Part of a small language model's weights: untied embeddings.
MLP neurons of a small language model. Each row is named by its layer, matrix (up: input weights) and neuron, and shows model dimensions 32-159. Each number is 128 + 24 x the weight over its row's rms, rounded and kept within 0 to 255. Numbers have three digits each.
After each neuron's rows, "fires in" lists the words (lower case) most often at its 100 highest values on Wikipedia text that the model never trained on.

L2.up685:109125117134137139151156102138078132138157150113149121152180125142125150084142114138176121122107097138111096108113145161123124129160083152054173120152102117141123126154143082141141098113153104153149106092129081162129152095114124071174109109111117150123180104182109109137170101091141116071101121122171115125145111110153120146147116105110124173120152120121130162090136060106127173102147
fires in: "into", "to", "as", "of", "take", "be"

L2.up1441:123136137129169137157184146130141155142126140092150103144146146119143148087120135119123123133149066135158127130148111136106141070155139141099158131144094132129090085139132121118165093138135158123127149103116136086130160166091059121151144068104125098150127151115100095090162147130104123178157136121177124107109117115104134107152141138119089173081108130156116096153122116123080137172106
fires in: "of", "his", "the", "her"

L6.up187:144080159133136081144120110127110143137123111124134112128145185151087134144147094166164107070125142154134149111179127105151133137143099103169115101083150104127107113140139119141131127136124134130099145081123147136139123118126135123090114070120122137097120111132130162189147096105118129112095122127110152123089133137161157148145126109086162178106105147128085143144121117141120127190117
fires in: "university", "to", "he", "college", "also"

L2.up687:090099136126121129135184134154129155117111142134050184134162152137108141149121136143134098113114093110139105136130102119136095124162087150125118133144122203116128133126145091113123099162115154099118144143151152124128122142116114144142141150085086080157105157127121121149129102143114111082124142159143164102092109141096104135169145139135136158093148119141181118152095103131082114113120
fires in: "it", "who", "she", "that", "also"

L6.up1033:114105109095180151143110122090128145113127139150134135161164106146085136128086105112137148107088114097124087089090152131156134141118168185079131116101130141146087157124082086115140153090138137136089138148129124103130143138121149108117156134110090106154101138182136098112133109116144152139093147145171134143170131100105157128133104109135112183101115126066111130146115128129100186162119
fires in: "was", "been", "be", "began", "and"

L2.up516:178134132122137142121124117106145153141139167106135077143117115147152127137099089115111074144107154091138092116085122139159151124082134113139093098136130122103154112102140165131127143116110158131076104098111123159086085140105111121127135176153172143091149128102164116111138151135147167085095109156109155151084110144130142146123124117123157087150124138105113091099102163115122120145125
fires in: "also", "was", "included", "announced", "not", "first"

L2.up1137:131125140149098096121128125060121169107091131106106107145105122102164153100150104095144106164117089124126116159147096124088090123140126150098126108113102122105105100109100130115108152125116169124112120143129126105126120161122094144129141123135103089161126171117144138129163153165136154157131083104143104108150126117096085090172119123107128130123098113151179130111101124138127137147116
fires in: "same", "early", "of", "following", "his"

L6.up1299:077164106099159071095097084106147079125146176128096136077109104112170138126109139121142068127121107119145116127121151152109149108103105140132149096126148095061101135147138114114142148152121148141106087097132116150110178125146090141143124094111144166101137123130127124125153109120142122083143157125172090116130115140129097136157168143149145138138097119140105165131107176119145144126146
fires in: "an", "any"

L2.up1530:089100163109123184096101107126152112152147133163127106112097136149119136110098149101168088118123128126160132164113129152101130159070123128139106124122118109123102140161092138126116107156136109176150158163108102122116106143160151123077141141135157199119120141082136092151128132128140109142141161128149114130125102153144158139099083111139145110067123146084165092097134139114152093108126
fires in: "and", "have", "near", "has", "it", "him"

L6.up255:112125158089133109133094089167161065115166135149081113118131162126153126089103104143129134157148172124146125093100115147133134083125140097125160149149167111105127142165147108087134111180165122137147105114124114113091117093171139096117139142150127122118121119115155124103115152123135152144125082122114151091107108169159129132111133111138129196138117087158122126105098070134190140088144
fires in: "to", "who", "speech", "that", "never", "speed"

L2.up1154:088110141113092152085120099119116136133095138184157129140123119066113099069113134101144117157109126107173116155113130131145129101123160141093116127122122149145118131112093177088094108093170149121156140128165143116130159130122140094108154154089117116136104134087118111117122158160100151111160107102123140120130110149117148128137095112129131154104119141106123160113139087142103135132113
fires in: "while", "including", "include", "included", "against"

L2.up1048:137186095138190153137105102116183156126136130132133121144110079095103127090145090117160135130112142129161106155129149140101168143106151196063117114079134169141134123130128167122154141103156134132159143104095090113138109150117121187080103117106130155111114140080128140135100154118131109099141127107116106087151128126108153148100105100133167141131153130142121183113117116133135126161119
fires in: "to", "the", "with", "of", "into"

L2.up1276:126130072092136125131104136121133122104168083123121117079088127139116110114118110099184177112119083139121122147144159113149146116120113113127161147143166112117111121134143118135121118124147134133118156086155086155143189086113145115136091134142093110084111099115120149156125140149117135165140087107094114140150146108128128177142141102093128110145108158148145104162117173148176172110150
fires in: "of", "band", "book", "books", "way", "baby"

L2.up430:139132102131162143115128143111117089131091078144142093121109124108176125150140156090177158122088094110109104146105147122158127137153125170122177122131149122134110109130094124134117184124144115119135136057146095141120127160142129132140173123120115156157156095192111141109103106161107119138128107125141113140160101146125097157129130138128146111102102105159159081163106161145112108178123
fires in: "made", "game", "make", "gigantea", "making"

L2.up788:127094135108097137126085146139119117139141089151140119108125122150167109167122153095143114130125094115142096103101107118124135107133120159141131112106110126135136130106159118111085092116148112109137155165118114140148131131101093110122136131114139123151086084130137114123151153152124120100132117127149107145153145103102101098128115100132147135123129130129158135112117177115087127175143
fires in: "and", "to", "each", "eastern", "east", "between"

L2.up1349:158127110087128146143113152070158163107157088095167162126084141094115066104153120109149135104104117144121108131099127115138134213140122154098099127132107131173111124145134104134156158122106103099170172087156134158155122101101139162093134122097117140120152142143145082128078154138136153097124136198138113081117132131120119101126105148125127103114133123148121119085115109146086086085120
fires in: "by", "on", "between", "from", "in"

L2.up1251:112151141142093139133144150124129146110127152111167153150149141139086142074133149118146088047120094119138129154097143157135150105086137114129129092138164150130135082128111114167118124134081092127172160130094112158115114149133091125058140147136104074097143085094138101155136151127154106132116146140104114105113096152140161119104130106132157118122130079170140126085095144115101146151114
fires in: "to", "now", "knowledge", "near"

L6.up1032:155103123123096097131087121152095138105126097105129134149177167146105130118155109109119113120158134174132111146170098131167096137113117152119164144144114158126132154136107115092133131125161136146126135109107127105137067130103114136093157158120111164112126121175140121136144110131146121135177140182123103097104161139145138087081170089127175131159085117162181124095122073143117098117132
fires in: "as", "the", "goals", "apps"

L2.up432:107121122125161108109146114116109131113115130194175144133095099133091098123159114164146119126142105125134120145128127115134113097145139147145122157129108197111137132087171114100110099136126088111114137130149129131128138093099158108142139092122126055115159145113126134158108146112119123130117169133141110159121130120132198118194130105127096136097096114178155111134088111107101134121142
fires in: "the", "who", "he", "in", "since", "when"

L2.up88:120131170104115101109093138170153144155151115156128128152160126126148109158100101134127108148136111119139146182120163149125190154143157100094132104096140126162135132109181100103118114112113124127183075076109118136109115156098122114105098151158147146166171190135124107141108164153101096164111130140128129107139171111106120129142093139134129150175124130152126125141122100131133116139117
fires in: "david", "having", "favourite", "davidson", "sir", "however"

L2.up875:167134110110126123109141106141096165129125122163134092139151176131121140131156071148094136159145130122136159106119124129138103122142121126121124101119127113152076117123159123102131101119086140118101072146133164135115148134134126119103150105168161123175115150155147110130162117128179114147095151144115091162098143106091118165131118081103096100187121077128079151129138102119109088156161
fires in: "for", "of", "force", "former", "forces"

L2.up478:119123099100103099141094150127138190128126134147167106185138121171113083115108118148136124106093101189138104100138159093161137090129121150143094091106142111104136101139138109126145142120137144118130116115099139090094118094152127113121141163106147161074129132164180119111153139162114124153127118136126165170127139142102169143120133104141134140195138144093082133142144122138145121111089
fires in: "as", "and", "such"

L2.up873:125128133122178128177109105169119170092187147151123124180102140170101106109130089130146150125164126111177113146116114140145120087118139155143150117116112109150143144109117111138149153112155162100122148148135136144126136140158130092120145130088116095125139094178092123130142093148129134176075102176152149116104104119129091094111133150121141150151123105135118108137133120099120108126117
fires in: "as", "which"

L6.up1483:138161130086136104142156102155131138093101158115143111141155066086110089108155087140149085153128110082063122160105130154146109150081140144116107151128093109132082099118111123105130141120092130118134119099132134144102105104136078112132097106117142150095176101118110153168117146144115157155118146099146175137141085173159060148123165132096128095119159129117143150144131135133135158113108
fires in: "an", "any", "another", "personal", "and", "law"

L6.up1066:147119163132103167118118102114146133118087068119116147154081158135137104088140085101107096163097107120126142115080133179124157102210105145142080125121087141173162139115131117111155159123117127100130113105113126078134172095187182164130099172093140139162119132153161099142132118173134124108101106144107121132096133126153139112141142107108129133163094134136137114117128156102120127133132
fires in: "a", "authority"

L2.up760:137154150162166083122115113119125134124130120154155138174117153086115152080131122108165123154089127099177134116147111112121182143140156103130154146108113158119100102109114119147117138127152144100102109115103140084119099134123125122150132107119111164099157178119168111173108156155111126129145123118102137140064123099110109125103086119124133134119139139128099096117165106156121122110142
fires in: "against", "not", "including", "also", "again", "included"

L2.up887:142100163105103115111093162129138117076134127130134098132116136140153139144143158140096109154095083149130116161121106103118134112115123156089142122143090158129142119082142085115121063121194112144158135115130123145111173132120147131078162102149127127166130166139170139115130146130129142126092094114141108137145146136095144117095146114157182118110117138117137100153047148133164113128158
fires in: "each", "some", "same", "following", "eight", "one"

L2.up103:124100144176120124173161121135151121100138130148162107124119131126149125091125126156157157099150112113169119065071141141128109124121100069141149161143132107153151125109146126151133105129113164159166135140141126112123142135121127135143088154116154173118141101128118144114151174104104109126142104138124089149128155160105134086137083091131092116114168120117164131136120124144141103139151
fires in: "these", "two", "he", "subsequently", "three", "several"

L2.up419:190096099148132131139123112142105112122120136176129152104135141182170161135150080123134112124118156109136131157134087124130149109119147135103101126123078112064114131122098126121129108138095127088138136146133114136148110127168117093120124124101142136175144110099158115144149104151154126170146116130142151118150097115110104125165152142119133088084161117093166085111133146152121146100095
fires in: "life", "died", "length", "last", "late", "date"

L2.up603:157122126065156121154157128121118155160127123115091175067105143133121048135164099110099111103168130138159110116086155147134111119118158094124145145125136116115126139097166172115115082121168192130111131142124142129150167089147108125139115152117112128112131099133112065143154080178100145098078072136131110115125093150133158143138109132185108105160107097177135128134140112125125140128129
fires in: "their", "its", "from", "more", "with"

L2.up1505:166156135126127172091116111166077109128133148145103163110143138122126154116114161168102102116121148186154122168140157118132085164106119121131151145131135111157118142121140133146091117144132133152106132163148114142119102111128126115113152142131105144087100040142113097173140095095159156161132091097165133190125140138147127159102143137116146134121077128134119140120160088087130137130126
fires in: "but", "while", "and", "even", "released"

L2.up723:131092123114124150144129138119111148112143142168114099128121146159134156116098115154128116161121096151116137115143120165115139144134095140127133140118140161181108135086124098099119121158124069134162097121138147118129102135150136154109150086108125104160096155149110127134089112148186145174109108155111119148089083107116104146100105107166130160118125129126150127121115093137129102060102
fires in: "she", "it", "her", "they"

L6.up533:090122148113121154149121141111154148098115174127113089149120132115113146093131174088110127143129110098125114094123146167176132107121075118126155103139139152142154125109128095098164153147138132082124117135133093157133179138109111141128111174098082117117088133117141144134149160108152156165089168136108111133070086119122156105142137131115099136088139121152171111135130133126093111134101
fires in: "each", "who", "this", "same", "that", "he"

L2.up970:111046140153094137156124144104098152146114147108133126097154129122133115114127118134147099123116179071150168133157135147105100138127119130108172134148112105115161128124124141123119164120149133136144111143124121153128110123147113133137131101118159158115108137147114114122187117099128168154096129093122113117142131131119105105137117127144142126146134100160160128095137146149135142139114
fires in: "made", "name", "none", "zone", "nominated", "museum"

L2.up1220:096076146109140122107145107123093145154104144117175096115128126141130122081126149126175141121140124074141148114135135159139164120119083132123151109148115124135157145121112154124116137131123112113154121148099138186124087157090111072113150085150095128076135119133170081141118126179123128148124097124173095105102116164129157132129097089096120147152127150124171138112139142114117111127134
fires in: "known", "name", "named", "as", "next"

L2.up1317:192168110162149129083091118100156148120126093087152100141136088109168095085098098137122158152116154143135134136110126146111131139124157107104117122172113135148088134131102116124138100109138154153137105169098145122124173107143132155101161145163160107135123128136132143129139143146097092149163106167088140131134133099127135138178124099118110121131120149126119118132154153123149120125102
fires in: "of", "released", "in", "on", "during", "the"

L2.up1392:113127121110150126137154163128172133092153126125131159161100128093135104137113120142116126157141108055122144135173104146130130119162115114104157164163068150136139146156139125140096130088144145135154144110114095111138128158126136071138152097147118177172131160127112106086141168141149146138143117149161124098095131143121124161170110115148117126120085126165124113123139096150121127138153
fires in: "as", "where", "was", "although"

L6.up0:163155135138113109176168120091100152111137119089135129108138092099113100140117102119125103136095112108139148160148176127115138112138124178142137137102084120096154111141117110167110189160123137100141158130153132107119082101116129132090170062126132127122135090094159174128134135114162124134124168128131090113172154129126127145182123148161109120117151120094147155092105136176108128149136
fires in: "i", "her", "than", "for", "on"

L2.up1040:113116118124124119154113154131117164136136127100123099158117132143119163111135147150142108134137191123190115144147162130136144146120090137156160113128125110098128130135102134143116129151137131113152147136125114084144158099135094165140139165117198109169110109113087163145200117124158059102121144107097090126144166090104127094108106120190184138177155123111161174150091072128140098150126
fires in: "to", "did", "we", "you", "however", "won"

L6.up1291:146203135122128089096134103139164092197111155130144116153107133163157086160173129124139110086128097112085108130148103121131153114152153121114105130151131107110108123117157090120134133159124150138140141122110110129104136103082128108149166121114159126146133116123116078135084121103138136116155155152107108128148085105119050160136144139135138099130128120154131167128097147167152162122138
fires in: "an", "announced"

L2.up1415:182135147141134083076052106130141145114150130114129099129121110133169144142146116140131095145099111095085145158115105105132114175123139109160127138118115160111116146164129135116128099160127168144130127131193116116165181105150104137127156093112156105122084117148122135122172142116091131160110081109099163093137106179127163062149130116119100107149103157144121083171097114155115114126115
fires in: "up", "with", "both", "their", "finished", "season"

L2.up389:132135135139149127141090112102126142137166150116100098132121159108129126107122139138120132108133097138202115116115147154150126128124108148127119115114141144159126139114116141098101123165103155152163128110111142105141147123151121080094107163148134094133122181093140088111138114125097116128082134128106161127130151117096098128135151145126126100158133111170111113115154080132105103099147
fires in: "that", "which", "by", "who", "and", "as"

L2.up18:142080119127128146164096134115103142128117167095103119115138089141163179127125133133137155152136125117096126124160103173145116148126112126125136117101147131156099130166131108140144091131101118172095151113129131130175126145144124101131164122089096083123145148107086163100133119141145112158133113100145107119169143118105063121142107141120089099110058166143139110100086128194204092138130
fires in: "made", "impact", "museum", "make", "mentor", "fact"

L2.up555:080125131132109122122127126158106128141138104170111125097130078123154126147111113121088149133134158150127144158155093160183109099149148138162075125113120113143114134116118128102094102088101150160140129124116132121137145135095121144156133065165148110139178150121145133148151139098120110099118113159117114137119149137126128108067164098156126103106109127161103154099128138130124126146133
fires in: "born", "total", "turnout", "votes", "died", "incumbent"

L6.up451:163129074128134167127123109146202151130138132109155077129132162155137142106138103120168098149097137121154171141114123127136092149132088145113106085121116124130122115113155150109119130097135166142146152146153155109139187137141145130105159109100131167122130119067137152123144158096145119079115119161145143190163131140109133094111098126148114137127161136087143156141156140145101158154109
fires in: "with", "at", "than", "to", "for", "had"

L6.up336:118110145135101134115066123100119140127162114165105103124138103161099175086123122148164140122107180133165115148093083142132136097130124125102142136105144155150105127143150161116107108124171147131167140130124114135096115112164161120127114090130134097121134133168120127132092113120142099109094094114138119130129127134126148120091099125168150146119137151126123113139102098150095117156119
fires in: "to", "not", "later", "never"

L2.up546:080138137125140123097148119122106151171146146138126119150135142139082150163113143121119102128098126151120139103147120157131111164135129144119157067109105148162085142101113127074154122152121131103128158097125089096109143111103110164131113138143145085107153162085117142148160123156111127124149124112160136097138110099164174103149152145119123165127120133161138096129130138121117120091132
fires in: "has", "have", "had"

L6.up650:114165144127136174166110129147121119147115167151187126130135116137134154107126156119146109101128089078145139184102137111108159090166160133103104120109130141149148128124104166110130156153144118155097103114081088118166133121085118102083094150146091137111195136114116123105134127103100130141111153119143071141145120094162154142134132104151140136098108131112147100139109147126145085109154
fires in: "other", "and", "became", "others", "some", "among"

L2.up1342:097147139155095120114122129137175134104105130132117121130130139093113099132149145122122139153093118141095081136115133160134130129135151171119148117105184116139094142095139160114144176130106161142146117092125098092116110115149159141094165118076153112142084134114168140117132081146112116134094143144162093078141155169166167110135130103137078134117106116127087125129168104109121164116108
fires in: "under", "into", "to", "out", "by", "assistant"

L2.up444:146134127101141115126132135118146144127141101109106130147089130124139146122120129123155131108146161114177144094137152151095172091104146097136169103084138102094106124161148132141120123139145183119152148129135130122134118164155146127139111093133151114094111117126118148136133157164123135134133122141100095117108129130152163149138153131123148085059111122153142125142136183109145132159129
fires in: "to", "their", "day"

L6.up143:135169094125153118097110112123157171138121134082120132079155137159153117134129114140153135109116110137140091156123160113148110144156071157072107136095108053135099136139166108105142179158125104156184115153134130118148147139087146120100133095140155089112133130120122129161147107106098113144086140161121098128108134132063099096119104121097124115172136096135158178116127101154089144149146
fires in: "to", "for", "on", "of", "from"

L2.up210:132174174104118107164109136112112131142147115167130099122094126129192104149123132136158105136158101126119112172107171129099116107134157090122159110138097134145096079164105106111131137093118127118151176138107134167118128108135126143124130135129162112116164113115157138140116150106139118086120147133084089114164114140113174099118147096099116134108084152137153144139085145135092135156085
fires in: "day", "died", "to", "district", "down", "days"

L2.up771:080128090115114092163062159136119143159143154139135143093100129159127101115142146117142170110107114101114113154128097134106105078158127104127102122138135117123137154111105197134126100116141078133120135143106130121159143117136128144096145142094165148083128115091181112139154148113152123151181190105161119125157098110108084104108124130120124140110178116107142101132113118126110146153166
fires in: "each", "number", "none", "top", "northern", "someone"

L2.up631:154146089118126146134141102196108134154137090178143196107140085118142120114093128093101117144139139128102135125132109137119108113120145128084139084134137149134145103146142103117118172129132112113089140146084115136128122126175098124138133079149133086148107139136162138099107113133149131153093110115077139129126102121125158087149082123104112126159123089124121156112181149131161069141139
fires in: "american", "republican", "international", "socialist", "national", "canada"

L2.up529:190132176144096136129149101121128166117100143148158137144127146121088130115132102132095115120152121086142143086150099161100130092140180081127162134185146116104183167076122178080135140146112125122146109101113142065115116140110135161151118154143159126151084132113165115130147110140106115098115118136171141137125117132188117162120140145135136119108119134095151138108153145174127164088129
fires in: "are", "can", "included", "also", "include", "has"

L2.up913:180148148107096134130111127165109112168130127108127118101162179123111103133134097158133131140158104136139080134098120129123138120148180118156126114141133129152076111139144150113132136124133166115130130139074126084150112154131139097128136152179154121143120104115137138123105148085123131106131128125139139122140124094093137099118178158147112131156139108116140135124144118173087152169106
fires in: "of", "to", "than", "infantry", "age", "van"

L2.up705:170135114084122163093139094150157131150153130125146113138101119118124115137136159154131146167134103138109116115057132128105127145149091090134104134139090125175115165124117142148131127107136139157154136103113120133110144161147122163111118163106140100086131138197167143126108107115102163106132139140099147159127135113105111075130083135133139089097113146150150159164105068123136089115126
fires in: "between", "both", "east", "trail", "texas", "rothschild"

L2.up854:165124117110129125166068122134131091124170123124139101145168119177114139142093117156124153091126134112126134169141135115148115146138144128079109123123108121107124100122101172115098197097095127109113140091145186101156139157147149138084124133158150125150130116141109129154106091091146139127148083147116122151105143063145116117081129166131147152145123065125131141096116149110136136114145
fires in: "the", "these", "theatre", "theory"

L2.up253:137134089114079087154122133125120134135119125086147104107114123140142175098135145147142109125153121105126124095117115099177109109158159122134150127133102135125111112170125136138125101104121110132141110082091143145109157137120162136128077128151165162144149120145128118123116082112133153085144128105161102140113146110100177176130132136178162135108130104147108120120115119150093139156115
fires in: "of", "game", "video", "name", "into"

L2.up1160:100106140103097135155098148148113163138153135140137096093136148106120093140158143140122144104139107111146088146162134113127131122118172127120107148121087165146146126062170170133126102119148118156128171104148098126157156112147128142087128121122105163097104125133140108143107165132137155139154159136114094153121121116092130122158110162100106100154140134122114136169099131156090132148121
fires in: "under", "each", "until"

L2.up60:162111147118136092104064113138163175142134155120100117101107119132131111147147110115152172140145117115148166123132112149146153123125109120109148149140113130147124109139126150128125091101116105156153121127115155142139145151093122115099149086108117148108116146135138145141160159111171163129190084129131098149117160097092129111134146123119131089121093125137136137142203145201177108111120
fires in: "years", "may", "way", "day", "match"

L2.up1482:152112101096123157155077120196073136142121091095157099128139136099097132139110104136138163133137159149116150097154151132135098106167167093108157121124116133113139125097110127126166161156098154158131108094145132129154133071075154116148162161145106129151141101135127147137108142120169160154139147143092116143149114119088153121148137094126089116138137105122122146132137131119146129143141
fires in: "s", "the", "these", "of"

L2.up540:144137111131133133119153170102092116156081122100134144125090125146129132101107104111120174114155091099153161121065103096143130090106151110173136135120106149143122161110123108126094136156120118119165092171141138106119159138119137118140101108097105162116134117172119109092104135104120129083143118150168099117149159110137162128177082112119136123061078172125136123158161101115103112140146
fires in: "this", "s", "his", "three", "journal"

L2.up343:168105145177163109118119092106113107104151122149073085099078129134097123083098097140119164111125142110186096166136158140127149128118132109096118174144130113105115117165132101125091097087127158104165106188110084083125125107140155108157109128122132103128149128097187100146149128131140180139147152156117126130148157138161117121135099132120119104138188076152077135143145119151138115106102
fires in: "date", "day", "due", "rock", "died"

L6.up822:143118121105102132153103100119179128078150116110128115149124104122096127107090104135124145093142128103124149160123108120116153126174165123102125118107100163142083122126092099099084110147149131125152075160087119122102100125151122103084141113155086151114097112099126159112159109112132108121141111170093125094146126130127123119117090135131141135154157171135136158131179117099146100151165
fires in: "to", "professional"

L2.up299:094150161124154134163103137121109131114114123158148111121107138099087116112136119140125109073148126140181106150129132087120179126134137130092162128146081105114141138096096095146140105181111145138130130157147105135145113137153124118084158127111131155139159085096123115147094124102148105172140146136125137119131109117099149131127146143085130103142159127128142118157166083125152106128107
fires in: "long", "under", "lower", "south"

L6.up456:083136129132071144115098144127119147150101071134139123157187100122136142080123095133127151149105126134140106125113132128125175115128173113116135116153116099131143077142119127121152160114109146123107118083130138124158144097104140138167124101122127134087161154168116158160144083093134121144132122142113119155148133101101132139127137137118097099151083148103142149153135133110141153192132
fires in: "and", "of", "the", "a"

L2.up648:113126130146136177131084124121117128127153100115118138122111120145130129111136138105144126140135137128138114179126127132148142097093151139116125092106113156152163105152124068112115180159125149145157117123123136106150091101094106092090140116113115100138146095131161100133103155135131108134083175125106174113132100129154132056119083155134131110089113141166129117112129151149128092108158
fires in: "with", "and", "to", "in", "other"

L2.up180:142121146123128150117119109139143159118158140119150156138177144141131141144169170123111089153100074152154130151121106113140131125131143101121116138101100144161149149132089161120163121138151150165172147123077121113096181105112135113118128110113171144159084170158095170112134172201153142117109099125112118127152098102089136126154187109108141130102081117131136104135081123106122152136122
fires in: "total", "same", "most", "another", "some", "mother"

L2.up856:122134120086135112130137072129152092143132128135136116156099180115088122130100134104124132104152178112181149154161143127111142129145139153085138134138123147139136155070133129134149163169140135144100153130117126137177126111109116111131134129105142148125103153137114160131153122101110073128100111132179134146060139125151119118169144113120134185131138142170105100172110142091120099092138
fires in: "united", "which", "the"

L2.up1489:102133174135117150135110137132166094106151139161098119128122155154116147123108101135099164082103123155112154143115121141137136108115159106117128111129071107102136120125105118124146067105116119148127095113133130122122189123147139157119144163143130054132133094148087184109148158122146163131136173120109125133107112128099122085111150109163133119076144150134114143140145140178153127119115
fires in: "year", "way", "years", "that", "days", "day"

L2.up106:096074146118152135116074137161098077130130126177151144138132115145094128139148100143102140134141177105158132166139170144162112136064111129127132114107143104141114100097127105119128151133087114180131117126133138126154104082101192077146134119159136098152154071124100119140105109126130083108174097134094137128146150133169112114080127126133102122128144126161159101137095120107123112112146
fires in: "and", "while"

L2.up345:138124147114107137133158125088159158137143104144076145124135115113156108137140130166129142097120118142106155090116100111121141102158131092149147127065127126108130108171091152102155115153118103140148144126145119076116113143088147120123124144151206136082098179093109127100121106140168116162093118151135124135120142126158161086133196106133154086151104095133101163149141120114123153157133
fires in: "election", "total", "votes", "to", "for", "mother"

L2.up1330:116160113136150116104129141072120094066173104143109167148096117176133142123115095138140150134092094125098124138126198172126107154094136116105141121110083111106157137122098128138119138161126111121141116131109120157164142132128152104128127126130110154108142151097124108176125094124099148173149127136146093134159114097113145150141128135118075146164132127138178129120155148151153062136128
fires in: "of", "club", "key"

L2.up844:135153127133120097148083136108128188129106138142091139126124120151122103084128131110133141120113116123106110099106149132091148134130109147120135116159129097114150125148089124139110117116146124152172174126120134162089084115169135090123105090175137135128112095125119124134131142106125120133139141106168095118141081161140160119124139122130144139150164106111139167089124108121105111118122
fires in: "of", "name", "non", "to", "named", "now"

L2.up1168:179104117072139140157124129148130124103134134160134089119153126122106137140133122139136106147135114084130174141127139162139111144154120125116158131155116115101142134114110189110141158104157085093116110086094109155120143122152158109122101087111150139139130151138108093110104124123168146147121102160158118153124151104153088140135117115148105143127173100167126117041059153147125091149150
fires in: "a", "be", "age"

L6.up975:128109146103159134094094118128168104148135121169165144102148151129107134119144137148129122135141117138129135172119091147143112133144104098113135132109126173148147165117142121117130155138142137070128148123131096133137125130125108128168080152100145151114127099114107110156135130117182156153137165132121115145163155133150136082132165151084084129144159147142146094108088111093117140147146
fires in: "a", "age", "exchange"

L2.up431:090119107136139112085132125152150174112135156153103112117104172155126142111154095154153148101079107106132137142172118179128151128125121085106152157114141137155123111151093121123128122110092098101116104099087093133055104130139099128108097155170137114099131130111122112115113128127137092145119118165144122111111114120139169199114136149131131141098131116119098093156133096129136115125166
fires in: "has", "had", "have", "most", "which"

L2.up1375:136062133149119138157178106119150175103117094137134159167122127140090063089088102107121084096128133132115132131133111151146127149145122128149150110130140120154140132102130120094130103094129126135173096120103101097122092094113135110140141132134105114100105157129123141142140099141175101127121141155099140096201136154153163083118128113148126124165143148143113121160129175105136157131133
fires in: "city", "total", "population", "home", "center", "tamil"

L6.up1076:136085122154140126155146108125145133162131149099154155165163094128129097101130153148111116186123116113085155119117144166097167109128162117123132153125093155077105149122060132138123172134145128149130172131105107123114131114113157098099116107126155155102078128126152105146103120158137122151131145149153143118090152096168112070142151120140124183100138091098113125124115111089132117158127
fires in: "is", "was", "be", "as", "electric", "been"